{
  "num_hidden_layers": 12,
  "num_attention_heads": 7,
  "norm": "rmsnorm",
  "decay_fraction": 1.0
}
MLP neurons of a small language model. Each row is named by its layer, matrix (gate and up: input weights) and neuron, and shows model dimensions 298-425. Each number is 128 + 32 x the weight over its row's rms, rounded and kept within 0 to 255. Numbers have three digits each. A neuron's up and down rows have the sign that makes its largest values positive.
A block is one neuron, or neurons of one layer that tend to fire together. Before each block is what it responds to, as a language model described it from the Wikipedia text at the highest values.

Description: Year-digit continuation
L3.gate56:180158211102094106109111155158190165125120130161089146171141206148132151113131145093119127115113100139153163098139099153081134137069102150157115132072118089204077087092118130117123168175140104150146116133134129178108147074112161203157108059117141175185173178108150116126115130083128178161082145126133159158112047132122130139141177096158157153158180139182139146135110100155124181087165
L3.up56:128133164068164126136101216163125126111121185157125122103119108146124115138089082116135160089155160113126070110150161183102160111111075111155077178117095116097160109145095137161156128084095111145103098215146073115166164154176117129067105145122120098122136148074151122103129116150147118157112129131124154172103094131069138153139104149187108099133079113094155131129142167156185130149155
L3.gate67:149150112104079125102107103141104124167113136099100156080094153182077089120115175110137106100162093061192149144134157119141097125084105173101128052153066135112147107142147086147121100176109181175117126111176158144120190099110158106137159170097081149111193141109179110189163168124145133174115159146114157126154112132083159183151165120174130138144154101159072096167139100122061147123155
L3.up67:098142144098065099139190112156148113172142187075112117104141098119123105095156160105129102125173090130159140147084113085144158125144105095081169147063124098137125142113141162140115127155135167183133127162162079114138144127054105099123134141179136128104195133134141145147061154097163149126106195134183043057109160121158135158135119110103099144156132131185172131124212075076145121131167
L3.gate710:127175130095068056130123134163102121194102172146111143113104179138095146159172089133094054171073126123143108060123159138174183146135073125129097145115153153135138118147146118100180148197094113168107077114181170131140111059170154117139108099043123124139181124187135049123187113077109103129136083134100104172081085175126136176123100129093113134186157109159122124139198111173166159146187
L3.up710:171079176092074144113137160118131131135107123151061067064084111165101117122154119186128118161151088089135164094197097113134101130117151092111117114085139145130155081083109099121096128058086096098134129144121116123178174078146099094115104160113113092146184194151087161089148101152139153123175099125088171126089155159120133151100127183170139143088089054204107173121087117119112104098179
L3.gate797:149221114132128102123165152113126097077162096134147112164110169095118170154189182063127121121161060117145107097128107107173150133069114155134113029141186129134151109056116135135125128117098089170146154159152127150150101169119090188157187104111103169168106110198126154163182162146086159141130111178083096103093120110132157139135106141160137138208146163101154123061134124147134106144180
L3.up797:113164094099131112102100137139070152165101134126123067154139091130129141141112152160170136139155116137099145164145093126137136170163174048117140136092156062153077159150110129095161080135123149176068168075120180079101128141143118143144146093141097115142153115198138154102133137133099075112125175166119082151068177159153111149088135184077139141135100138195073131182104123156084136137131

Description: Year digits in dates
L6.gate180:116183189092069136107150094141127101156145140116120154137083087146168138090134131092143164140122055103129162104116195148170095089096173110149157134118153129116066100132124164113083114131117159131095108120129134128145114133167186158111156127070116084117085130090104104182081112162143143168156194094118176131135147117135126097167116133175152106115111136138071118105152176139133172138125
L6.up180:140116115137172078142114083127137124084099153172120174111050171099099111078076155131073082104182174170184078109154115190128132158143153174146088111092167181151146141068146085102120111117146094119110147145086118154071121110161112097134155156137123164151164162125154160073163179147153122093153156098134096138157081071133172096127166157118128104139088090098194089160127070111122119160134
L6.gate281:129071163070127079165109053125123175153095124088134123138109168128103131177119175158188161108148110113110098136097150043111129104167144134114151122130076157075109148178161162200156112116109163127115093152135095171167106120100131161101091113071156177107120155126103105140091107157152062165124135054092140123129170092148165209135098141144143136089107141105127120146159114123102146173162
L6.up281:129171099110150171172106154106126108178089168062141101102105087110090111138177117153041123114114152175139151123104205152148063099101145144149089090057148095143127130141071140091178075217105127132125105129097132142177128141120133131172133136167170194151134100146122130146073131148114125176146108167080154170121114126154142074112145113113106073106105160165159112129132170110123126168118
L6.gate297:141140107113159072078165121069114069105086120136171124099121141133109223161105187106108084121138165138156113107132099153074142121170112076179132143130127111158138039163164104127152145109068165152123100140094119123133097083086128149140138156125132111150149080151157144068193137147114135185131112148102128146159135076143097143118103157088173086114192170117141131145103059110097110155087
L6.up297:102107134122131151110096140174195212159131162131090180117152047077109130093146118126095149145108113103119115126146140126130077135151143156105177147074131115124130132162124151109153087151100087088170137130167134084075126165106164164081062088099094183093149063146131082074110117114157146181199132151128164132145134190164117108122105138113183183087142135115172097168131100121092099172189
L6.gate305:154126120151146165196161111100131173139160055151120164130102136091087158158119141135130112110149118121125128077165111108095110151136110108104097128123163117129129135188134073138157056180099146102164137138069139139095099154135109172096053121167117138105063091159051138128081137166121118191163069123165134217078148151146123133104119127086167139133135117194154124108146160134112127184103
L6.up305:107110114109055144138090160179088138135130091225172069106103161093176130134118130106043119145150146156107065140124092111105109144159116170158155153116085155170148146157112157075132089143089113094151130124138160168173112119100150132115104081171147128139127140110100140143143134149149093135124114101100130106107118108099106094109150140139151095161164078132157056135104118158167135138088
L6.gate334:143066104051172169173149115066105151157136115149115160094115129100089096139151130154127124132191146104188129165149137121083097114178153141154146089080105156138061097172106124126148099090113227103135182141137108187110136127058148134106112125080094136163193137131080154129058112112124131111081140187128172127167146133159085082117126170136077164136125153163142104104115097152154070115209
L6.up334:065133135150090110159142110145104124122130100123133081138113126091158121209142122123144186152136110087132147128161066116059138151117075148119103080115099106067106116098129138106103102101105141111087126151122145129149164132086086160128121131164168140100140081132128171091119087148134122148170075137163177145147105144098184107114123077144155150140135051084139141108129166094163136185117
L6.gate399:043167109090114150161138075120113157127120142135145102110154164132103129068114145131121144067130113094120157094140166100127111157075166129125150093097098172049125158178136117153126109098077119134112072129140109137103147075106135213074102103097157198131069129069130145137169144087175148120163063136117122170149120163126149142080078193165108103161087111160118146178155094156139101157137
L6.up399:134062131165111102145124141153189129157126136083105128160132128134149084159158118149118099133159090134111102143125133153159062070102117112123140128121087143112101029169110126110112122146117190173077141157137186083135128144124099095154070130103106103160121139146138154143090098141123145140100161120092079172077109177152140100085112168123099083107040110155134122114128168155111080126164
L6.gate879:167174118122181151100162135129163104188119118150184130149152099137141058179126144185054155167182083125092110116108109151119127152098085122108159099124117169077133113123164138086155122166124105146073107107059103148160159100119052184147072099141115064158105116120079117122125092106151128084140209140146101142172099159155073094113106174100102148197127136089178124086095067132105143048138
L6.up879:110098123174133088147115140097135217105171044158175127099118133176102140068085073174097151085145178146130186178171103142107097105156162150178064143101157180116105146164142189126138140119079128171112126147118094136071118125161097098085167146117178116094151192106126154129097195062146094126165118127140070120115152175123130145109095189066080153103162095135163130158149114123084127157082
L6.gate959:107120090157101140166195120142110054176142134151035137117104134155132110126107158091127155144126096103171134107144168127157162109109123124178110138133150194102095102194173090127126167183113071117117108129146181072110146115124155150118104126153190132132152166140095065108074093142141139164138117093119152174134131086120102186183122122096106145132114135144146215126134102049146129078174
L6.up959:098047121095095123140188120105179155128101101155089097157073128076114068125160182104147118110140145165097122117150119130106129123155095195105156132137096088144126120151133162119115116161101165123162117137147183135118163105067114119122118042147097107119133109140116126059164136060126031142105176194148110118141108134148160107124109156094074065136098114163143113136123099126082136186114
L6.gate1020:156105223071095044098068126123147116179097168134068122179092199071131087159158136131179168088128097113150113150154147109152175106178079132198112127061164126096110121135076120116087081136134128189112110177124135120152139179102066168125079137164157176144177088100127146071133162129113086188122106075098111131091159095145102148125090098077120136117162107055127149113116146126055068129097
L6.up1020:118115152110129130126109149185141085154126153179133204172099157132122040144152064096145186118083088137126109136104171112137192129153119177107135066169189133159119171120141127109135118093117099145119072140155062156155145119099097164152119148157204153130114096183094133077162148149141122179145108103145066120154113113092083206090077117075098161190110083149118200143163099109117094142068
L6.gate1087:187183150138119081135137139143095194130112139100178190169095123145112121110174159119154166133121090104165112118118130147154116136139087150117157123085111131143104126094083110107112099159116127199152048088025139160074120074081076103097139157174138129117054071136124151169072102164181104151165144113090145053150113108135136100101101136136145172135164174102110101158109089091102108072118
L6.up1087:093120167142115156147125158130046102089083159185132076132129135147097160099134175123098123152094078156139147072137145108152162135115106123101136139193092138139132117075132136151172161080132143114115120152101126042155156108032122127081117119146108177137147105104107092089131100141135133103093123171094150144088132075084178148099111094108109133098134118137094134101115130116156117104078
L6.gate1252:115093130151099165178122112165168171145092118148122119131130125065116124144085084114130095106105169106131162156109141162142105165084052133234162129096101145090073113149122122169074140105165120089085128165106103108168110161112070198084124135137094209103071119170187157118102127124100176209188144151038168101144162158173123193115148111131088150116178121130115132139108130084139116138170
L6.up1252:137183119113097083106097143141089176134174108110137113184130046069134147104184189119098157162141096146130106127112149123141124093139133199105068086127056196082110130066111132157203122218106104132116096093068132112098141105094125071138107070089165118167132105120130140182181152171175094144241116074129142212118132102146123079129111167140107142171136090137175086133091130104122182167170
L6.gate1270:149094091213104099124078160165117148144123105108096116128139102077074167130115095178107094137131108171155155127160136167170100133129149184111133110049117170127094136087135156190127087120101146121139156054153081112143164118119109137098118171110175078084166137135086110136032139206105106159101143087122091124158069090133146132111101090107145130115115078178151129078141110129156151120155
L6.up1270:083145148119097153132160158101144172114102153157131120156085081095131173108132153185118156075101127125086142092123106120105094152194107102100112109125088110135070202128079107097144108113102160086107077151158200149116088190144159156149133138103082091094113141113139141137118136092170128116187173162140166142150126116140131113158116111143119102168129085079151119176158135156121138106117
L6.gate1294:156146129110158130150132118168152056133080126093116134129071174157054091153083146131169115154181108126120129141137137169147169124104098190146149188108126108178159107126103199118071111124120121095087139102135058091098044114149051115128118103178096173152143142123125195159153142145130146094194177085110100141138116155152124154074135140151113083146143104162135123109054088099094180192135
L6.up1294:134161112168092099082122135087167119165154155148141117138099089147090116127173099119100144113108111208173146116163129128146119159118143123139159099154135135145129152089116123094139144117145076135150089090122135120166179132179179165109119105105166140140163121128142130118112093158179151145114118143145069124146115121168124118157106191154086078170118117138123145133145100197146152096097
L6.gate1298:119077123093132109090077136169043115114142131119147084136149096116146073150140134135143152109123157091156143128158162182146092136104080147134156080045107108125133136113181143112157070135097098139106079097099169106142145139104112120133143149103171108147143131150150187191121076122157161156152153161055104111163115119123132110129075115133096126128087168116124170160097177106097114107162
L6.up1298:115140146142118090114073159133152100153167109144147132188139104099150092210190088107128149121117101131136092144143085174145159087108063131124106118137175188111084083145112208108140108140129091146143120123136140151152119126053125196100144155091119114115061077134126153100151094145129157189207110090091072069109153086073148158157113191140128115161141130161200084127089113157135114075140
L6.gate1663:097129093079070129113161159104168148169081061117143116110139114078116139126078123172124091152075096139133176133139162098153141154154109147137059121136068170159072147159113140194149154108150133099109128124113132193147095138111121068128087145159154125128086092128083076134114120133159202142154100127137156108119120144129112143174141098109144161073183139094093139144154158112190142203144
L6.up1663:130101148140160157121079099078118114173138138095080074130177154101148129183180153083090199148114144108120133066140127114156126124088107165164137070099130082141173108128090113160148154215152106137134119127137104102055166101133145132080198125132103159127140087098109090110121181133150156159109102068142170133129165114089153117168126119157167127167149118154117111170108179148131123109140
L6.gate1708:141148153149147127165125132095101112138129144075156134113131087139129113136104125126141187150141115158178137129111132134121119128137174169141146167141164096193170094035140171109140120138162140132175136152146113146095151121087147132183123091111079119121108068109114068087096103133117151152139162133176135138083093163149136140171126188094132131157098031181151146115100110114062185120114
L6.up1708:167119090134183149119186117115098119149128154134139164168116178180138132068183091112088161144197167070092110130121140163070112112158149115111169135097099049158172149152109107134126117104107167114160165138089140093113158173124137178162087129123176080089151112111146133115134205109144081100154178137126083114146121133133134111094119118118154100106129094152117129087133084148106172147123

Description: Word-final suffixes and year digits
L3.gate10:096092160068122076117164165119118063160112146154139084188168120176140083166110140100160136073157106138159098068191103133114160069138151076069150100138097178131146137094157148108105153134106138186134150086117138107127134069156112112092168193105108076153156115099107174111169121193142130142105146169156111180154113055078123113137124097165170162159133152074137136124123107141142110107159
L3.up10:053147166173150092142126145129124139142086107060150184136170114088077145100136107134127144125147092149139111107076121172123207169160147069144170139164210096157139145122125127085146174108135151128096168150078114123112133094173149138146147104168102098180078124127136148196126175068125156179135055168158113136168107126105171134125166152200126052139131135054093120133102125122120158189108
L3.gate486:166133152088100191084130095165154101119133145134171161101144143170151097159139137084079183107137136141221099138127121091183164126112091183165129148094132131135174077138061139170104165155096126106096129099172127200103154086109195100090114126124199143127049187143090119131183089119100097119178136117098077166113150128132122209095184124141132160161140142173154112121151087067104099098152
L3.up486:137070134074093145146156129000153103130073122060117140121157164199165096092130137114166149123192143123124122154131157132128118105170140138190132154128134170119134115125170098152153177126132152080162107118065168067158135125098106100111112115160125121118175141145068207153114127185175120122168132136101077124156160167160132089115083167153092129112087155080139124135186145152171142090122
L3.gate787:210145201187174164104121129110131160111123089104166127122136185192102097087148141128105107122147126150152097165131096151091182126123088100151132118114156092054162134169118174111117100170174084113129169108149096133194157089048116168090125135096116132170097133132135123113190124151106132106093113163124155130153110129122149144153136109186133127075122140109127157155148085154105128087152
L3.up787:198106112126172130144163181103110211137072115111200143131087133104149083122172105110163105132182155157087060135084057133131211089100107133126117092142141123110143126098140146082125148073159130086098129082114150166181094119079102141116126111118132120107071110120131164139109150108100084106145096151106126089199144071151143158091120122104071077148137168102120104103149138135107117112157
L3.gate1370:102109190130146117171167152238185189135118084155163091095085146131074114116146130183109107157108143171138122150170083156088120130104150086114083160086071131106065139107149105146108144096146116182145191106122173206167179097154106158141166095135138084105084158125099136168163084211077134230103137136143128115154103106141100155148156099133113095135130102045099120150079099134180161144160
L3.up1370:130127152150128152088147109126174117118154103163115155153143155109116095152177126141116098108097149094118136128154131095111133094154092119119112154121114112149146148156106100093055067138116070150129188109090087170119069100094099173114153109141093120106103128114115154169129165151122103155176095124085096146112114147127076134127142102094090123098138138080082160142118072150138153157135

Description: Time-period nouns after dates
L2.gate1606:160144145173126149112112158135140160082159116100141088103171141131100107100152102096092104111098122096059088146191127081201101176085120134145149120117101123088113110166119169109102124130152110086156189069167097149124168105115155196141133151070181167112123124109112094146129159144156112087144085153118172159136111129112143143082172081148150104146146058145116166116066104120076089073113
L2.up1606:159116096152118193066117161105128179139129135175103102132100188103136109107142084153118121161123105164133086128101159160121123163134121124171154174060105142048097111206074116157128099138125175136166190141143105131122141121089174169114119162117162182089104092125084090126111099155165100130164120158119141126150166116191158160096173131097107109123110095176141122144101195081156104099105

Description: Year second digit
L2.gate683:138146183140089106151121142126109173095136134149113108089141117154101096109082138096089097151136077119148091133142075147130119146072161111129188170161093137074119152081130083140088135138117150172158139184089084115154105121133134128140146147094119087132177137126162107144133160094107133120152121076163119209133101103147083172094120100149120109147108136081111174130132064120170144128157
L2.up683:168119083116113109136126168167183080159082185147108133116117077083113183105182179158163154113080142089173112116111154139100149144106123107086066136140087111152062073115122093119167112120140143156052151140122123111095095141185061141143124128122160126120154141106103135147137107086099155183167120184077108154121153183101171113132114095144146145100102093177103114150176101115145143161171